Weights of a small GPT-style language model, trained from scratch on English Wikipedia.
Training: a variant of Muon for these matrices, 901M tokens, 3498 steps.
MLP neurons of a small language model. Each row is named by its layer, matrix (gate and up: input weights; down: output weights) and neuron, and shows model dimensions 208-335. Each number is 128 + 32 x the weight over its row's rms, rounded and kept within 0 to 255. Numbers have three digits each. A neuron's up and down rows have the sign that makes its largest values positive.
After each neuron's rows, "fires on" lists the tokens most often at its 100 highest values on Wikipedia text that the model never trained on; "fires after" lists the tokens most often just before its 100 highest values on Wikipedia text that the model never trained on.

L4.gate826:127158183132094129113107138174093128122151121117120128148086153123131142140096184096195111110067085165101111170067142143137124118165133119157107063124164090148093133128104234128135170132159155143115077160136115081155171147084137097144098122114170120047110176057169092125144142168109093099155095100136126152102096163103191126169154156115153160154187139119106111116149152099120130154141
L4.up826:107112089140104138158155150155114115184127154121137136060105109121108092146148118115116142116156120116114086106123127178172129132136151125136115154115142166118068109178180048152137099145126148153167141074126136139139080127141151089162157115151160097202127098144143138136171112082185175150142125086071182126165110155085112118183103147110119117164123131159137163104087116145117156159113
L4.down826:116132118146148145081106133143130127110136153150145143054119141117166133139107179181098158147163202059102088114142102147094165151143112121177127179073142177195120201134166136152141126133113106114161111103111161140110161163154047074122139089085155139124113057157167122154100150123142164128154107120134134147119094065149106149134158044190182071090126234161064097137092136126154117103118
fires on: "=", "\n\n", "(", "mission", " ="
fires after: "=", " Sub"

L2.gate873:154164118106129126126121091116128131124110145076100153134123135148149112117158130130188138076106088152070147122138101176126154134077090112188134125152161105197099120123160134126129147146082111050138123137153161097114103133105106160075000147045131123123171131168133104068108175062165135195142170171131126095103124094202190094125044151156123154137172144153106149156196145178088130070133
L2.up873:093126093142135153100131160146179159108148194129135124113101141157175106099166132122113094132163110137131154117114110121122123130127114045137133143171117080113147103066129073212174067133139154164113106148169117156151120106127174139150102126069148099098130113131139081156184043124144071131112173095111162147111205125094102124113135129072117092171121094078097129162091106116099121088097
L2.down873:177086100087151127100136118127142147129174164093139125135145172196125156178092143107154119190099112121095154121110126085113143153144156115114125074116088113100113161000118114195139159129174113119089119126089136088124124113147126118152174112101185110107085131141135100103146138143159144170152167051134163186145146153104106147127131133124138161157132160111168131109085137133095116097093
fires on: "=", " production"
fires after: "="

L6.gate534:117122130171189159096135107129080071099113103192164105105127126091164216108124166138203070117139133148089128150161124068085090119132133183175170099113115107072133132129147181124123137095118159128159162114050097099132110169116126092123120129102114170106125099174113125121178130088180095089120124094188098117128123129128097162093179131177133156131073156179176075126143124161101121136135
L6.up534:103135096156102132097111105140131100100152137155115095111120135164151128116057161171153085174158115196113136204081116111120126109177098187064099074118080123109148153154129091099145163124138154143130147115120146150163088180100121085118131075159090173184112142103065134121162137120122159142111092129131120101109074133116177152123108157147128153174063122108091123118150174155124167109113
L6.down534:135102129179171096174121073124140107154127110085102167186161133210143122125156088108120153120145146154139227174180136105164117102075158132121155122167117054165120129138125085120161187130118139094187147124123151123133081112131136154170201226083149116136097090124133069154122121121158108120140133134165097136114047138152148164124130091102089048122132170093061198141164155134174147160105
fires on: "=", " Al", "Al", ".", ":"
fires after: "=", "\n\n", " in"

L7.gate354:132065105093131139127136066208156153063142150145157139165164086119153109139089094128099150112111146102154141089101092133112158082210126160144072117150083136166141086150133121159152113101172093067129111161160161119103129099117123170084127105119146128122122172127191148162148121108107158051096090119135110134099153138133192147113150144058116114133193118098143103243146135150123113167166
L7.up354:130128125111108174117118136149154147111073134103179121117073108086182126135140091123132168121094151110112144126072105128155058085187109081194195151128147178124098102154134132110122147120112123108125136127169119085077131117113141099115146090127124087177138115130156097164157157075113145061039066104135151090154163176155149136152213088101087130183185133107143137143154129210161106173137
L7.down354:127104130114128109089145110156097142114116142120140123101094063182174150122161118167113093154155126063107150080127097135183144121159132107163156093161148128135160120107078154096085092129140144143125165138160168079136084136135097126136118107123144109150128132143150135139161115100153175131116100147172143124088125128137136125154207098123133149118213110083168105197182161132140165139180
fires on: " 4", " 3", "si", " 1", " 2", "zi"
fires after: " |", "|", "-", "Bra"

L7.gate537:143129160084150128141156131182160155089110129116137136150139128148151171122167085146149158154090197166123084075154105130119148147146132158111145088085151159132082195138159090184143141093110152122151136173090161153085144136122145174084103127150124183160085110151100133142140176140087183151192142106124154145144136115145090118092105146157101080132089150130200133137181119166120131096105
L7.up537:081136142069127094164191136147154145139083121165124120120125107139139110142144115094107181179148102112104095131169065078141176111143114112057090117070147160118116124138080136087126075124093110072080140104103133122132184151129119155120134157120160112090085165110111121194152151101178174125062073142040130116074077067193112089165160141104113080084180121143149153137145136079109183094152
L7.down537:136154167093121138075122116125170122113143157129116121125139139090173141113148141126184147141192160136195099106130141162121163107101090074091094157128106086165159120119139097102139105149103196092035164107099150180129082099161116141079165190133150113121164115115127144135064133125137118062095111082184126055164163153098111098131114129088125122109144121110122146097101054134175171212134
fires on: "=", "ama", " +"
fires after: "=", " Pan", " =", " |", " the"

L6.gate90:161094094168134126098087156091145145135164186116109113185160119158103116145152076168142158144090147151196094170150175206182138083080151155175123133173166148070121110126118054169165178112094118094144146138181092076102108158130081106099118150134106138174117151101120142117101134161140109109124166146090095133110157107162163144135139081119091123111187151091146134103078137118110128097104
L6.up90:108166188162134115157126169078166090126106123165139126126140047101144096158166126123143158133090105156176168183175136191231133164132118142158162148142141134161110120083145061174122091132168114113183131189119080166101160190194133131097158124144118100150140156149136132147117109124134086151104116114118086101140146157142131182158120119167098122137132157151161112166083112068081145151139
L6.down90:145121150112156090129166115100131119162128130167110153140111142137101125163139093093122125104093152149160168161130100122110163226095130081166118075130140176173100141090161146145101076110161165087067116123120156101137111110184191134155124103180115131133137155203194119126100142178167091151081137120158098154161150056111151158154183170105122179099133200129162101131151143137115099103131
fires on: " the", "s", " his"
fires after: " was", " is", "'", ",", " as"

L2.gate488:106089116177073188103090105144169117078103110148169066158100103124125108147155153115151124176164197161109142126175079114109146128223147194168129105093143159113148113111092164122100104136110161118142165145106097140090200141207109097145182102179108125116083135083090106116182146175153156114102095130113158132170074160175119129139145155134076149110120138117202115153117101201107155051108
L2.up488:155198075122128110171186127152125087096151108085129132089146150090126156114134170113062153065164066109110134152130167128138164104151174157131121086086151098171103087155112108145142148165080126146147088079120142156183149131091142121119142141106155126117111156117146091151153094089139169130095140128097126107152155140155127131188142107167101106086074122142111049082176160055121119075160
L2.down488:122152117100174103161136126149145085076139165087123131111159113123167156098143079178143102163106151129101098077076122154138168119113166127059130087132181130157075094152114154144200119116190118096134120111127182099111085127116103178136113178046169118158138149106158124128126076079130095165136131169142095111190179169122139118160165115063126140121189181149181155114155194120157155161111
fires on: "=", " Japanese"
fires after: "=", " =", ","

L9.gate123:133150119114110072145150133131127136157124133091144204152083102125145140077131136097125134114152103146150114111119138149122134141124140171128137099123158066115140135131169142132098105100166145103132121112104121133160204156126124161110113092099133090086136084090143092080158130040135235112114123139181204161081115156099148113168162184083104166173133070139160105144137148114068167101059
L9.up123:176126144105203105169132188132120137101133196131105114090152096095111114069130135139148155142117107141098121146119051146093179109129146157110119107102095116129162146134105063101165096133148140113121139126107100108092137163133173132127116140078164117170155088112134155171185088079090095162159163099133163105104155112116104097158114115136120149132150073163101157097064154096107125070113
L9.down123:085121148118122142125142077142128166130110161087119089181141152127147126125136147168118160172132113127135107151084153160102092151131136088123091142129148108093131088129153162073125151141067154109163113087140084146193114139140091119161147107079129124138134118088096141169110153091147099149137135078117171076109139120115197136149070130124175075111153152102138141172111168151040110163142
fires on: "="
fires after: " =", "=", ",", " May"

L8.gate763:161136085122163134096137178171149114068165119144151161125108075163138086078106184111123132124145192125169147139136043086119112139089124125159162189081111116132149152185111096142117092087086140143145165142131135104159097159139174127118146114142133124149131152179141068133149097113191144157125054094127132118061102111148171170140079149160135142103067097089133143104111191117102130111095
L8.up763:120095108134149138057163153153117174136141130103094164141162130174077102034104195105176125040144096143146095122155077090085098139138085161124127109080119110096199085137086128162101086132110172170129154105139173113126133168185153131131163124095116106125117131139133135134065116124103100122185127140164196133107125112148135114090126062155158135149118126164164146086059085134156109169124
L8.down763:152132121159122073127087116115135165137118138095164171158110137113138132150130114131152134102112138158135164115092192152125108130129156148102127164125135099140113119101164128094175119143182107118161123150095158138156103146076113070159084066138153129120125145091148098179225126099079173099110111131102131175134158053169127110148144133118104115154139123115108148150157114156111173142177
fires on: "=", ".", " At"
fires after: "=", ".", " ="

L7.gate220:112107104187068130140145051140197133134104166150147129139142121135100150084145219202183112106121090101156113112201116064102067153117163079198132156116134165103141153076097119104048108145101150073194108118164113148088129145123193088130132134111098156122143133180078104181140167117219135191095140053133131145109135138143120174164120139153097099147130138141136149150141183077180091133059
L7.up220:169077123151137200117171132152136173049103159134110112140101162159139148114166162140138138087169156093158177133194156162143099124127118139133126102075104171167155122076125127151111146125089137108149147063153161137127105156138119129104063177078136148162125079143177055154089098110226114153166135109107163113166093139096088104165146120163138113109087178126136165110133163139227116078140
L7.down220:123091183160110136126149088114181159062162082105112118120157095137175118092154116198125080140155145135192140155085170162111148129129149162126100127118087143117153156070126115155211146078142163130152152087124107089128143156136097081058153065197168124105114107185174050109128093120160100194129119094140167136161156143109078122159106121156126102149116193148151106113169079128175120086130
fires on: "=", "\n\n", "|"
fires after: "=", "\n\n"

L7.gate285:132207147092130137104122119125105122180087124128090091166120168106099151152125116116165118109154101160130136169152155140036095089119087103128166125175179110089172117105154099149114090129157092156121077138134154088206098127110115140159139112170145173164069142134175118163158137151206114107236129145127120150109153174187114163105134208088044089116114152143100174141093127193108094159124
L7.up285:137132113099120144163123178122146115174158130106151105131132134133114093144128143084152163124116148082129163112151169203103089090137075076155154107131140118051142107164135090107167140128121150169094118152146072061076133141085102065163101128133038086110095065172121102100123160194129170067135185128130086116157179090148089146104135147148159129134163122159153132146151063189102118165096
L7.down285:058137139076169114103156180140136166114131145079133087114105103090202089149115144124110126128097127086094152105161121122127121103114107098126187122137141070120104128114088063132099116095096098128117130143106105145093123124115168122157105138211118112127120081130097129119079108216097136162118142109167099130066157109074116149080143136134175184118079131166119116172178115133133063094159
fires on: " —", "-", " 2", " |", " 3", " W"
fires after: " |", " T", " the", ";", " a", "|"

L8.gate65:182208084167182181071128156114126131137109140071114106118170091166164069119072151094179119106153140086126106122183111149132137193124107114154098095165107146113156125144052137177122153131090102115147166059125113085086134105174116094162113161112147097090171127100160115143139130087163099143116092189152161107098077121125174111147127101147108142152089185178123149127066148131113093104117
L8.up65:127111155145094089122106134134127143074154154124154140106064125187110134146103100101127119090126111155159161102106158041094091157143119092106163084098101021171104153166090162140171150130124172180121121151155135120135136112114164145117151141090118141127149142180149169136122103138129130164147086128083160074127100144144187126116102158112133140202086127175100185149164143099153103123124
L8.down65:107159095108145153152094140164157112129126158116177157076094119098183093212138156141121150129136150146150152132095107123176089101151110138071193096139117102134047154135108159108202114182140115145062065182120116143135075111110126180116182191100156142173135189118108114184142113183093147080157154115175105127171132120153133113112129099148100103141194087163071096072135130128167157146068
fires on: " a", "=", " an"
fires after: " as", "=", " As", ".", ",", " was"

L6.gate31:125105147140069164124135059121052160077125164128155135125105082159175106155171125104125100083114164160126128120163169177166193077136122134124150140153180153115167126114186097192099141155077120093167084146153115143106122115120064176108087123089144145085118174103131151148101116177082190088130177114166139063095151173146126125081133190100131092161139154079200137149141132138105091158124
L6.up31:069112140091157149095109106074139140074079177129057107127181147129073166089079126110138109138084101129135111145121154090101134151122144112117138153158127129105136203145118103140101149129079108140169103112121166179106123102164122084165136125133203156129109095157065142123157089130079115148167103153120135096124157190091158133152149130155070175116066163132060119140119149147102196081178
L6.down31:129130148143114140122134141132164180128117177161131124083148118080064132119096104101111133215151112109162145069105175114132124144130093126047132117135136138099140112130135089105149102170083082148141138121140105140159150172133136114120110156127128115206151134099097138118123134162164114097136118152058153144170180115085135105148125136088100127108153111191125153121080180126076144164126
fires on: "=", " History", "History", "ography", " also", " life"
fires after: "\n\n", "="